MLP neurons of a small language model. Each row is named by its layer, matrix (gate and up: input weights; down: output weights) and neuron, and shows model dimensions 0-159. Each number is 128 + 32 x the weight over its row's rms, rounded and kept within 0 to 255. Numbers have three digits each. A neuron's up and down rows have the sign that makes its largest values positive.
After each neuron's rows, "fires after" lists the tokens most often just before its 100 highest values on Wikipedia text that the model never trained on.

L3.gate229:068115119124097162102143080096140137089164178084171095041064120096099115089133146098086140109164111110133176156132167150143164080113185167130119147155150123140102109151031089137188146123126155101125186105129129126091099103164163157120119159152173149165073091129155075104114136113152124113146128158138128104143148117175127087131143085096109121149156134114070182184144141149141205102162172142126186087141115101129088170157157183122135166150107130092155101181128161104102204150155116
L3.up229:131134126121152099147150112137133142113068126107204154149101206135104118142121127130095073165110148076116150081078167097150134173139109069131100105132124178146113155163067190187204122146099115107139141098159134099107099045130140089060163186175162142158128125105117123162126073110142119106154166140151083131147105124083141159188173148089177106160105103146124145135149101157108119125130117077155159144071111216111141121112076163175081174144109149087153146147160101075132135143114099
L3.down229:130082128147117161103217088119074104170140175073129129075123106072087092124179135082171104104095113093086112164178096150165147067162162117101123160193087151129124113131112074110194127107168099110098143099176102175132107182126186204153081122115165148081129079130187084127143092136127143098154109170115132127137134048180161153152132053130135098097161106135110152135113070121116178110148173128150123145145103124135101085134159160115144167108113151111120138165157111098107151129132123
fires after: " "

L7.gate197:123161086123070149154088122135092151126145108174072162066147143087145168140160134088057109096092163132131191114102101157089151134124080140128147118095127124161071131124144116166180129110070157159123119167181121132071103157105143158168084159138188117151141149162114124143111109139094158113079080060165102088118133116097182126183138093127155114130132081106066184085149111150132065143153120144051156205162154174096082124138137094103066107106149151118090148154167091111116133135119136
L7.up197:134148100116092105147145133068087137131148169120137174067138105083213178126074130138109155174142061154175132138161114099085099168173111113146110117142127147122074152149085108132179098166098209158105140131112158082139144167136119095173146107110135165069185147198127102109113133072132082122111119107109143097133144116094163114125104114123106118115168195119103171094181087175092157137109128151101170190195107164129106125152130127106075094164135158090128128137154067079137157187130160
L7.down197:084090167109157129130176123148119102139116112154089108130126137098146136130084129171191139182141130098126096121123101123139196134115141116121166095095136092124174089105135125167118193112196111139104137148042136128151149179106084096147140116079032175132098144161097083132108143144166128138172138154113109106171102137180099126136085122130146123131195153122151135101112107181189169135067124074126161151174077109172103180100129147105137128167084075108166132144116052114132149138226120
fires after: " the", " The", " album", " It"

L4.gate119:105125149153154156125094115081122193104154108130103083171114080134115142090108081148083160117178063116128128116118090117119107086161134116095151120134125178144164086143127076143102080142143080144208127149111204171089123148131129177198161062148162088183145101098148177145121144129101092138116103116143113137135122099182131064093047152108132151109096112090052183129157119080137133132120139102182156113100108098167118115075122094148085088075172121116121160103168089131095117167108097
L4.up119:133171152147114110104134113054115113120121066132068080148080100122152148125097187121132149161143135194129078182182135099078132099115114130169196141123143136061106092123114150143092153050160148102123132140108196143167101138113125129134116089101114142133046116125087118155112166110164083150119071123131193090108118187084169093100089148126126159154128107137100103109131144076118117145144177115181070140060157073163084156124170086086153090152102098116104146168143133142105124144170156
L4.down119:108195103096103078174100138217137119104110155132106187119179141126141103138146181096132109150091157151147116178093131126151138184144136110173124133193135140131169212100093145098149171096122147094105121149168117127101096097124096117165133114115148157135120157121106161144119092165126140092093118186081121134065141126136141176203171125131127116125157197068173109111121139119107113108093125187115065128116119193127143151132120149084159175203126161075112080183114173124188138105093108
fires after: "0", "1", "\n", "9", "2"

L3.gate357:112190089073121141133130178135099171113108142039145171079105157112167149111159103107119075133127144169153215161112126108078155161115150128128127066117161177173108079133155136131158155155041155171132112108124121095132127144114127167185144109174143138142131163123146100162116148121108075156111079111101149110105135085111122077128173138187104164129093091107103168103122111161139148089184093165058153160111109131075113108108105160105092105116132081070161149122149086118159174121116046
L3.up357:166133118090093161135151167101142163097095198102122189062096137127150144152187132156127118183140158134186144150111124097120155161208155155103165093137169145148156063127128091125129083125123153151101076136100097065178144146072093093178084103132113124111089101144119116116190125093087029135117060109125182097149168100089165116128150116153092136134167129157130187141121109115175092081148162118086148168178158137122174132099127122131113081131134100084131184145156093140149160144124129
L3.down357:132093175156074151131116075153140161131136147219083089182106162132139135176103171174106151155179128128168073093183133113133143106116154147121135149091148106136182172110087106097088097135192148121094097135059110093081077112108111104126121130123070148163120091145085135134200125144150154142095094156144118119115104204140125161136058083117111090136179179121164133111113128160132137098070172140180120148169165136160132158143113099080164179157134155204126105150102152151123132114126176
fires after: " the", " ", " The"

L4.gate258:074114175127132185109146135095126136129139072086135136155206115132138164125109168151088133129102118099127204178106116092144200136154141151083113138083164135107145105126203128141173134101107146081151133132139133089091124116128107114110126134100106110118186197151082073139141121134082171118138114087180162079063093149119109179142134186122053173126123157189101100139129092124073149195178115104147124106101098143109112134103084061180079143103112137112138148139090072135143083170120145
L4.up258:109115123156088114106128127122133170109132139118074121146127148128157133159179111151121147146141165090150119140185080150142138120082159191145206095065111177130150135107164158124126152057120097084131132041124139141131173092122046113070112119137082117116172188144124104119156095161209096179132144175098103116103104118115141166101163061175132188097153075158094124144134127109159128173139095129137154162089155155116096084157090104080087148129105117180184148162114093104147138149167179
L4.down258:108141112125151156146076136075080099117149092183188130136137138221151112117097121082126176086086135101118117116153143155106053120123101164150042135154120084142091105170142110134067141135135131176130135121106112162099157164157178155141154107126080157149117139090163129152103127076150108190107074154200085127116095101115103118098107156105130129094121172161084083052142136072109137151136142155169196103081112111135086141090077140104067124082096125191114120129165111139144153137166128
fires after: "|", " |", "-"

L7.gate297:122052124110141163120098122174166131149133054194121088105121107085168150132163133078138158151146081068110148162104138105115153190144087156164151146123149071110158092120186072160156123133119125093147170080096136172141116148082106173117123110122102126140118156138113102112155175130124190144203161156097092105184122102145154156085113110094137108115124118168154064132160131127188115162090127140168079096101114116177058113172101178150083061093144101156153152127114073117102146168132165
L7.up297:137146142124113114126199110172081095104126123068153107127142121154133157114153129131138096202157078085166149124182110102203102121089180049072102133129114132137126104088063104125125110090119135131152129166132106194113185121166129068096179105137096070103065140103150076094132107124151110119150131159131167091129157156124106059119084125096108155049111108127096186130179136132120152134098153133150159181176120146122116157063158144078149144134179165174107153169137137099146082143159132
L7.down297:105143156125128148149119117143173200142127189149105160123123146146097103133109122141122120150061176240099141130131128199099176142196085150145111139131112129112097082096108188168101140111128141172095172130108140113107096148164150165119032169102131150117146173160145205123085125117149085127124072120159168124125111164145159113114136139108103168173169131118146093120114121140101177153178103112082122108105135183078143134108158103187082148178092064101089100152153145145119124077115081
fires after: ".", "\n", "=="

L3.gate298:140165070145117109183141149104092126092104138113197204086155148174139101094161144104097081114091139127122180110142144124105093143127137152130009144132135112110099131172076211185148114127129180111119116122169092108144131130090152116138105166118168116112184143099138129101152134158133128120090179046170119119109138081118114138142140108130158153175135170107105139153114154117129061081142122105084182124135122126085151125082188111130110115134113132123036105170195149096088156145159083
L3.up298:079115151099121141146133123121105109146133088175124116211158154150127188171101087151181121109201110124150114125126121180134175144119084131141115106129173180097161078143165103095074152145138172143150054145085102200130125151135160090130128127140168122108095151160091135169206063107133119169103081156109119167164125120088090121094155143155081127126169116122151125097076089097123054136101095139181143150122111120141128137041085173107155111146146153165167171121194100170128149153133142
L3.down298:104098140113088159115070189102193056163101123156113077186139126183137107178116136196139144114150143120114142180151143137101131117113160139146137089102106159137130131158143082091074121108123182150194044136141127078089124139129104105108209131139109089092120111121087129138100118083136112169126142173147103135094169203129138123119139157114139102115091145156165126120062101078102102129087056177155121111175087142123148150075101124095095078167148098149175155114132095142120089194156126
fires after: " ", " the"

L5.gate333:109081135124229139156134159187200078140122184168173104129184150198159133098068112109166158062122150158146127154127131147137146064133138183144096180171162128128183098171148086145123125127156148101078141136152138108159117146053151120192123095210101175122121128102132076113154153129147164152108128050120142164142172125106073142180149165143097062145130133117140130121127101088142132142084112129127103098179103127165113136126150175124105070128128107150097139152099094105125113136124120
L5.up333:088081120152096128132100111161069102132162097187143130135110109080151161132135124129168150091166086105117119190122143106090067158173109081087111107157096182102111096138032098166109104163117110115090142127139137169111170202084129168092174134081113143179112052138150107113109107130121096080182130155152105103149163062133122081141118129106155069118130100140131178151099133143124095124153199117119152141171139167144120169144140200124170094115066113091074088112123174112100107150140142
L5.down333:169119045090060117125063097108128150129108159130121165140128157100101090119143138164060096220086170131128103097119133073139124175092152184176139134089152115145115180128124153181106116134135166089153095100098139104115129064140100089120127119063187102069134109119164152109113113141088106126121095157146131115097077172098130141100187133121069192136128153126118067140131128128130123137150108092100148150067110156064161157086114072127052175139159126112133154174143118153105139090157141
fires after: "0", "9", "2"

L7.gate113:082088109157116176125078090167213134124155119125055136095172158199095056132115117152097085080148120131124149169177188153157134116141149156100141127128139116165156128138140135160159129097167233120162167081156091121122157096119139136125138172123164189095180186101105129186116135173166142161106138107133115082060148148153128127123157178125188081151135131104109138132133142173133099129195089130125132134111152098053134118153116083148067150140112118108119150133109106092125083124082113
L7.up113:091072157188101178086108093180176073124192145133120134103189123164124067114180110124120133134147156114125115172179071149128146101098158164106120128073130125148166118164110092121169165132134129098114165176192117136112155135101131124140147157114181151062154125155108075209098150127121051147142139106136147078092175161205086120130076138104124126138065163142111120137171101110126099124158148069115097168081171094114101081157142086137135163160132153148131160124086141170133090102109124
L7.down113:098078111181147144090160128184160107097138138123140150117178099177159074142184152123109116100150179117138094151151086105138115115113122155053146125091091140119137149131095090152178158132152137137144124203180091160116143114122131134137119162153160140075144105138137117181127153121115047206120157155154159121132164186216075124159094157092121144134079173150065142068160109084154098135111165058113086188075184089108110134144153109109153154131124126153168155128091159163141110115116155
fires after: " |", "|", "-", "."

L3.gate249:135150159157075119117141181206192141174169154142112106167159089136155081142172128100122206093146087196160141091092142128133106123104104164101179143106138123089102128108096078122150154106104109130107146130138190184112047150112148084093156107110070096147054098141113159150082168135102102133139127142099198091152071100145146095110095103080116136095212144128052139163114127170159140159129112109121122093066105129160107148121121102147126138184103128114172118106170140148111137144102140
L3.up249:114162141163121133120154109075113132117155119105183112106077117118091126158193094119093120172108072123117124118140152136119116107080156121107121102080062135091128114100100115127220165167143063135102143160083146156147126142179142124175126095122135111121075160125101070168125157117122101119136190148075160122085104103142167078121131079119192086130119107124082138128059084130102172139187138155125083139073100157183113090152166096101099090167113143138153124139135170065092086096041155
L3.down249:084060122139094179107129168163118103099132108107111103178190138162140127136127112190087167194126149099149107132124104163103091118098147132153070115131117139113125170193117167135149109108113131118158115130205152145139124126104132084166189143162100103128175161156101170076106166114119078165125088093140145156085141074126062167112196160127124126144131159087149186035121135157124111128115144107198118146143108098155183097152131157130110135160126157132050192141114082069092138128144156
fires after: "\n", "1"

L6.gate355:109137130128193194160133126128099104099124113143171108112136142136147111107086093120138160079128047169095111132128119107175126125157126120145146106125111123133167062122138112118097122114132139087162078111177149119068138144024160110125139121169109204125107135110164066087079090157141131180120107152111116109148127103116130073118143147090153101116099129128059161180133116115122135095140150167135204122177160102145099155167142223118089120150121161074083118129150125081085064085067082
L6.up355:082144134116166136166125158155169152083171079155159120151196151085134197118204124048104131122094147132183078098146101131146046102156096120162096123121094125084163105120082081163115145110048123102155112184112161147137154127134119135156127073124121057099100160146135109099103145145146089100125146081154118166115144126129110140096113099077143140104106141121130093137084156139064128171081132077137157163122124144182119079153114135151084152176101173073103168100166118180140123125068118
L6.down355:128154197119112165053093139154178138186121154132126136094114168142110119156075122107148120071168123184135144149101113068105155140137141127115103120127164132161167164151136167130100105117130173160072068124134079072121154156153125127153163072118144068149189178109101174125210174156139081108176135125153127107072114138117135135147115168093139130130129087137074093170119164158148096154151045053103114146146180143133107123084116139078121134096103096149162132190145156123086171153128173
fires after: " ", "–", " ("

L6.gate39:126122096128167177142161172152112128067141128096163130117122186166123115169133151110128096062143114176117161062109163097176146117145108107143064062109144143162123106149145181116184122119141147163139130139122167111124080148113103107104127142169151084153157086145121111071065195102101154095127084138110117126180110097131159081091175091095115144205175074043057125121106084143093122164138134130085156109146130110123163163127081136161107122151120179101152084096158147078095165095169117
L6.up39:122170147163116177173172150135139081108177178137120104108115173121123166132135110111113179167154135135064126164129132186096171120156107134125143079166188164187152122116155130142227071150119132110100084151144107098131118097145208124136175138097163148125141152128109090090091156149087112087151098144136118137177116107090091089103158137088113120167187124058062158177109099108105189176156137142063155162135146090161140143180078130157098120136098165137172177134140106093158149115127144
L6.down39:123134149142043125146255170153117084106156179144111135115130177026141153160123136160121116141162096121106101155144098148152147136113112101137118140161117163090165083121106090122146132131180185098107150158145135157096099129151184130164208130118126068120117120138115118151155101149130127102183122155107132135171124099111105135151148120123100126143120118157126198160087115088118157131182088132074127130177126108097194096103099136145115172183112181103164120190098113095154131116111078
fires after: " ", "1", "\n", "3"

L5.gate254:142169106103121151133116159151089124140129136095074093160102120151205106135135170108145125148147139126099074203158137109139165176145121088137223139111164103089097111125116071113098170067151045094145114105173126157090174134124165157080138136124089120106152064143140163171095113155124105108092118185075138111137118170129129134080122062166105127166081106158166096122134130110124111079139177126075090127127112098129167179137165151128108116149151081071158053105131099168088163112153085
L5.up254:156180133180128143145185096125115150076126074152127160116080120067125162150180042137168147192167115176099195094128104141121109161093071142119126167177107144150135104120135091099108103138164124103086138129170108167144094177124101178137143177108138096126141138076106133150115123071104062140147140130165172095148162095171142076123084164101126206153133067148105153114112150140183116146128101106103190132104137066099148136083120140162156140106145168095118166092127145094131083190120141
L5.down254:106090107129141119103126185166110138152079143101124152176147127102139136070130128151089108120182112120131139154113174127102113116099137069146134118096151152172158179063163134158139157132056129188183115147038169140091117095113157074128092089177183138136121128072111092137095166184150187157147107145131073123117123164190153187131132119101183119115148178046123129179125106147086168145160089162169138117176093193168105102135069118116112112088109098143130115131117147140099142101089126
fires after: "1", "2", " (", " "

L4.gate96:098124075137096154129125073105133158139171108129116067146161132142131082125100134118094086118089135127137108204166124152135153111139133192108170106060191114128157095109136088120159089116176120136198122110114111071128115168076084092099128070117129145101086135161102075111074115098173192151126104107121108120080109153170085082151109107170095154175192148132140066117125162186163113158157103180099132145116149125118078091071127092138130124133116168160133161188093098150176139161091177
L4.up96:103121107162127186079131133119198147135172124151079101097100144183111149216135136147077075145119141132117143142173116091143115152093126159157151067090073061198122085124120168157131126119146148132118130136143142110106155118106109115119118126153147155101152163065142106175136161207151110177106085124148145088088094183125154132118112173168146117098121082160121148136108136122070124173107152087158105089101142132084076088166160089077122161182205078148162163172121152147133102092091162
L4.down96:113136121191175157065089135124147126083129081108165146151123154167167071090136108103164129064137145103158097172153166135081111106123064144145134081089038127103169187119142135154143142128132114127135174122100149135089144167100140147100136141143102121130120115108129080161093189141178108218058150148180123161128091099165148080117111120084195156108114121115053100085101148102103132144147142158132118137090193126119122165076089081137126163144105097134156141085146087165166158101100093
fires after: "|", " |", " April", " May", " Total", "1"

L6.gate443:150159115087107133103147122139168153134114118074088114116135167116147122077149135085122051118094127155143156134119122129106120125119192133138134120110111142099129080147112135170095167087127133123159166145120125160139130103099138100122097146114200178065160107133123166156090147104149180088114168177099096145088108111150167152147141076077197116183110094051124050138152180218164135115115107153151176114091168184122151194095118145130108185071118066166190100103155150143153127093119114
L6.up443:121124167126086077083179126165137105158152140116074117126139097053120170168191140063108135089085159154143126198124064113118169158101182107091156118102113127073158084160100133181101159125122127101097131147115137141128132095123104118068087140103138139074099076144133170156111154140114149077153158199082114156075180151138112124160139077093164090178122119099169109160119136169199113172113116108175182103089161144166124152071104141149141128102150114123175110085105159149101156103114091
L6.down443:122083085171138101094096116135117109118127132141139137176135086164139135163133154116124149142081097125148136155147124194190187171089126114109206082109087107120179135091084127070091182116118112136126077064106083106114094100111149155074165127104031111152135119136142084127181156112139141161148091127128106102142140145146093106098140116128094127164150200141206162108083155101117129152161157115047106157143081090079126073166117132112147100137177133114116147164100151119175117196086152
fires after: " ", " |"

L4.gate108:129139109143132139103151143126105136139138119119148133104130183111100128066145072100107149081176098108091155083031129125148066146178100120095088120164128101110121134126125155113095124145138088149157157138138152118105102103182177171138172121207173129199126099115109121102101142110162112158187171156173135100162106050178128075114066095158169123149122047119115190154125142178152143145144120202078173100112120097112152115107127183115144131055146114113180100134153148092118161151116108
L4.up108:105155137153121182121115131147116124180123096130077103149120096192113084094106149129069135125193140077162122204090157139140147138120122146110147050172149154142170195138153144159113094147170129117155141111137117177077143133181130105105101079139131129154156106115097087136132146152111143172196118081143124132152119122128152110070119145132090109101112069217121177124091155069133120173186118107107141114028153062103075104138168105094157132115121100085200164145149120129143124166128128
L4.down108:137083130160168100152123133121126164138162134162114161146172098106079124068136185128101184091202108164081154089061131227146139099149133081112135122139166131110068132115126185120114141109139126136165132195090098126148124128114096156134150147084115181160114066106096171098083130125118212113174139157146115128095118171164160088149131099132072154145145102101132180142146080109099128156154108165156187115102110071083146123153146124142173129066147112094134100108113175085101092131069103
fires after: "\n", "==", "|", "-", "|---|", " Time"

L3.gate140:097202089083103141122133109140110116083117116130095148107154124128164082049159070111044163133131122105087099114160109094173130184171091069106189118141119112165148115109174115149135100136112119128121120111073134124151129080138143144119159119204167164155161111103166112078126122127169103156161145194138148038135112117181113099170135139134106114115134092184089165145147095177194099175095124164092116147175178117125125128116092120072116095099194114103149089129153099122124178136096151
L3.up140:110145119133107179144076140172124105177130114132072125157111134204129116120161118096087127092158166174097120165204203124147146111126149143107163099140101136189133172102146138147147077119137145060136065133133164136101123159129182140118125113136078176116161069100116155141117146128164193211111096099122184073116132137194187096166143149134181101125063094149072111114126165096129108126123153131132123093084155092081111153106158105134080115147140080114155159109194127161118111093083133
L3.down140:127159161118101147163080137094105189099145123200079166148155088103153121104199146067110146106161101143146145127159117093160156117147102137144198151162164178177089099127188128153124151106106121150116182135110074142129155043157132124150107106116166177152119102141117067116070143133126106146138147120167091074116117095161136075139150119089145083114056092138127133148174104142164142162083103144109109079106109113082094078106124132052104100116177173163126175124155145135112142147055167
fires after: "\n", "|", "-", " Total", " ", " |"

L7.gate206:123150083151113114071105127162142112099118131112126127197075094156185111111219137163124137111086128169150099111158124110140142098112104148058163076070089137099134103112079087142074119091119106118128121162200150198136104162072101151090137145122173097136122069162116183152155097105147097137081099105140143152154107120128162103137068109167137152138119178088121050124129156084141113148156129115143074149044136137147128121084125085078124204158135096135169122118087140109099107116099170
L7.up206:164112135101144113132120203145187133091122120131122134147091096107163115151131105156153152134159175128083043149121135138106119101091172134078106126096078151101129168114157050147107163154137119155101136165099120175085091166151091136171172139137136062133144122180075166096170120129138079129157100114135139160143076106118173133117148192144105204113096135138180089123109176091086108157152139078144127114072161136178113067066127052095141181175106148144153175149115160166109162129141136
L7.down206:122122175146147138169167135070162125166163148109175103101175182116083129164082108129120138143117118070096149099143127113183170163164119085183089146137133074149088161150090210130122162105108157130071070109105114129133099102172134136136101084148076155107122149122167113115100120142105138116108133165164131036132124122148109149067154109095142076103162122119079219136133074126110166130103142090116173101189094109086154162181156138193078091092146154117123132155107145123113192138149123
fires after: "0", "1", "9"

L3.gate306:094100098135141193097108145125096129129173023119132123131152096131133133124092128134124101061119093103136114116169131187073154087099132136089132099145126084129149055155151176121159131143127121149164151133172173123141087157121118176125135160163120129115158135128089169167051136160110131164129062089094159072110134158145128119088068191106127127208144131136065091089082141071124115125169089167174141127113142047145098089162148109109095166153115086127112161079136090153162172128125142
L3.up306:116116175184125145051158136141129109115085119131116177123162081102129150150138171139159160045120135184112134170145113141101105113111123133099105125128114081058136145149119074053129102170095127121137078142135162149151116191130103115124130110128093152098154108178139166104147155128131091129150076088082160148163204207113099117067059150139138103104109087147086137161108134104125100146177160131153110123143140051141165138143121140079143142141148123136083104089049048126150174116107178
L3.down306:138178173147147139136155130110173117121053226127090149125093147077110085103165132121181124123152153170075179143127169191173090138128129126117128155113115158103120188145058144109089152186109135127161125132155111094126143101141134102117052105154174115062136134166156159060201160100155140100152143098165123106126150116139144141165159099161162122108117153116141125142186131176140121124106135112089084125144120189137142177054099161132113085075144155100088070169118126100124085116100084
fires after: "2", "1", "0", "9", "8"

L7.gate45:108140132135168158158154130156180148083134141111119058153145143116099089101111125124153059061125120119126149120143174123129089092123139109187143119144105138141148142136087217151127109077161103171141149111127107163085074102090127140109138170171151080124122126154098143164136228153104164162093183122158146105089155141113164135110142076099161126199141089058144081150096140187130168134152077130157130081073078182136100092117126146206079112108092100087117175140139163102123121126123108
L7.up45:124159148176150082082194134217128142099133138128104063153155074124087131103159158074130092080102131173160168172154138104126140099085133157162172089141111132115136140165100178120096116123138074096097139128180130168073068156102132104083110131163131090141073104142156131158142159156080148158103156092131140115075154173108143122115096083104126089166146094097191124168109148114154163119116152105137074062096107134163098057081148142165104116100085142077141191117140153145122145079106100
L7.down45:114121120171149060083125185156103106117134155133110096121162104103127135158165162084117206170153116119171160169121076113154090140137113159103150076139100068135109153142148104187091152125117123063093095130152185196167145162152131149063102058137184123120097112144109174058184066127119031137108120117085147134142136137132061131137121136120105134130145093114188128097133154128173089170150181072132130163094094116129144124128152148087142114078193112155114122141118101113098168129140138
fires after: " ", " |"

L5.gate311:081115126170135150078148145191137064139128136139098118210112090071105169134157081159141146150193112115158125141123135119133114143104097146123196170141092111172167129108081091197123125095132109099103177173119140156127084147182114180067179132123078152129066133138143138167126143126121151106139161185147098062099143091161110146074082146096181119104129084136143092161118139152108128141114167076185107098109114089151124098076162152118149110105138095167196150076076148163108121151085124
L5.up311:133161114191140127095103185110088137103095097082076117163081149084132147112185168085121177179122105202066138147181120164134111141062115086119156082080085152079131116093132077157158115135145102124129190114122149134173133170135060140173186162102119110108103091163126093138115149154134092160115103121131160143135142121160104106168127061170152149143045106111049125139114149133141099098144169133068125158125128108157110110082153092112128175133165165187140171118132160128155148153095109
L5.down311:109098182081092158147180163150140090139119142175137180152110146109170149166105110152155167118136132116174120132126212144141105068185110153147074177161134143106084149132069142124090195117125125162076086147119150147074061041162161131148118117152103137140161154099084124104106160117150165167158094103131105125139106120131120182156163197085153075173162179108167109112123138107099126141127123128149163026141099169104178101113102145151121073105090095098159112141125169119107114137120139
fires after: "\n", "1"

L3.gate10:131132060154167120123106117066051121111101078112180141047158110187137124162172151089145084141123106130183115121149133139137171146139121207129068111184170123124109114129175129129170092125095192205178076086139147151127139161073164109129082157163189102134141166132091125156124118143086099135134099085118133098158105148157131114187095085114129113172116138081158158080081126140118134074139170125127149108141130142101083116136126084172103082133119162122095138100185126144116174141116070
L3.up10:157108127057148065214150131118127116123093083087131157110159111181149110163127115131170117130144109157071040137134079133098084225146095087173123119145156118123150111121085100132164137125102144135103122105142091106142152157108171185142159067128124064151140109107075144117073033121091080109101125138098117078127156148114140103124085117184131136146125113160133158177117105150102113119082136189079180165155128083125095177094090139097092130143175147126119152151137108145142171084118123
L3.down10:132129183104095145142161104168160156059116163135089183131096150149167114165118086162130148128144155106069105161171108053124101153169134106178150111095100101072154184130037153141194123146136164108065141155088116088077101090181087145162187068181083133078108116132104137122136088109127155139136165141190132155091053149130187128133164125098137129087094135120081129133162151108108142128127085143098158102142091132118119123068093121076129112152139106137145133112078094102157097101131138
fires after: " the", " The"

L4.gate97:121113066110104133072147100097052106048105146113183114091129104100150182169159110146153101153163075146164061134121096066142109138156062124144185117110115164093096094195141099104131172158097146181163092118182119134183105152121126153146137103140171125134130104123066111087105204142071155126163134148090080100207111130134130163130155123134101160155128112090104123162176133124096139156141164096149121110104103078140113100098132155160072137194107149128121113146168108115128118125100193
L4.up97:145156079106087094141166159081121087094130139084129176130081165108099163178123079132088131182147093165112118135098158068180113214164067055186135114128064099139105142065179130177132159151102141160143124084064101064127143111103119114166097178148144137084147118165158077136114139139094151098168193142087069083140119114069177118143151129089189111131094138140110115123107133084114158151164131140129098146092129159146145124154097095124123124156121142105170116108152090133146138129069124
L4.down97:138103156129181155145144138166129111184134144162123083120196125126141142068144149097172123129095133090159135109147104135123170073182133199046109145134120110149142097145165117090109109075133105120098084192180165123100091167134177167097128083147128147111178147094128087159176181096178104143091075062161087078118154087134127184131110150130148090174163105101134144100105137129101118126079102149148136113080136093155104155083083136087092079131087062112089117089099117121118094074133090
fires after: " "

L6.gate407:145079138146122133129146136134148166104128117132125148159223144166107143099116051130155103162091068137086162169071139173098150138085131118102100096157129195164114081157142101129149135057060122142151167163127147108053076129077112174140153121145091108079135136121141132166093205084126151130065144131136179127067131104117086133108170094096113167113137091142131100186096085169103080155133109126113158154159110111129095140106122153161133133116114085128095185079156143157201130143094095
L6.up407:180119158158128146101116146193168112185141133136139134089158130157164105121154134132118109090153142158122127142103115085085119107135162151065113172141102178090170129046126147118150144113129120153127153158137090087137085106117104141094178110125091157133134122110081140137161131111096184205102107103209127111125096108168167192059104122150112116152151136205114144166082131148140176105121178068124122146136133135208147132132188168115074083139165147066126097103098200111122078118179157
L6.down407:187163110215105110124068225109114136124140144091141134121105102145176097111103181146095101136114076135111110140116091117186080145098118141110117123095105106073100105106138128119072228150132158114135139198145142102144112116047115115064181113136120130144141118100102152135136132111133159080121097104163097133092079076072135134102111157119149159166127121134140085079115179136163126143130134121088113173112107181160205132100140146127152124152134086083080117108071092165126107173183144
fires after: "–", "1", "2", "0", "4"

L6.gate103:143113122108165186147145100162111139135101129115139158138166133156112122090066086148123111145124109133057164130103119128164148096100113109135158158143110144156203126145087153130123078124056130095148132187088122073069121130050125161109152120179052206118161167137128097147093114119174128170042124123096173064147113091140089118147106204106147138107130072122092123142092116114086092138130123180133192155133129098195143196166136163127132111153128118135100186116157164107105138148113103
L6.up103:151089160159144171113148174164121142191134130075136158182115105117097132116165096133136165166149129188133181172119126157141149155142131074114077134143142150113164132129092095171099120134061093094145089139154104146144155203132116116091163099132116135148153075144162150170114099105081125143110073066154124119098113129154180095108101123094135114087138079224064151120145150085080131159135142137145183177157154103119129172184147155078142107088100171157069173121166068136124179096161101
L6.down103:088146109157146169098116141141146154176213083127121111120094162105198148155188135123110158126115179122205132156160116179076098140120184165099108108112143132114054144093101059081143150127114132129125151093123124149147119144179134124150124107072140091166138112086135164128168104112069138121166120103109069166090120103088207195106114109113141142125038144131098122095107117176142144129105143088180047143140121196072120127088111106118123123109155087161109129169128105150133126136175136
fires after: "|", "9", "–", " ", "0", ";"

L3.gate8:082170102092163103121096149052093161089123089111143159075106136120087079115161127077130127063095115166113107100152190187109154108104141141143110047171165116186092089096114119092178101117129124153167090066089135148117105119130151161101085104125183148134124133090091147104172230135115101123079113086087122131116115128105112132133149106084158118146130084067113135149031132105131112121198123173080153111135115122111134127092138065132078118150101115130130157157164099154126154147125116
L3.up8:098123129094134138129061121085081152119088042160151132091124058169179100147163123083140130113071096123187133121177141134085117067120178165128119154140155103127104106148143088147135125152118097119137115095100153148152115184191119162155078125101148151134135193143065126100170189078155119105123115133132103128135134166063105095111131095131089175081151179090137136121086141155136131144183153157104175169150157137144109074119116091055109069149096121105069109164169103126145172171102146
L3.down8:106102196132086136143104131141157148149118138184110190173157139082136115116136206151135153121176141083155143124125128076159156135139140121123181196084097118114154145147121100178080118119142141103085143184107130134152118136064110147163150107096111164176142095165161175157137103231082114165150169143111123131170100181151112153162144127135149169095069206098164108146204105144119152122111117084170163092097138138143113128184139163150189138090090118088183131098117132136145079088117126
fires after: " the", "2", "0", "ing", " The"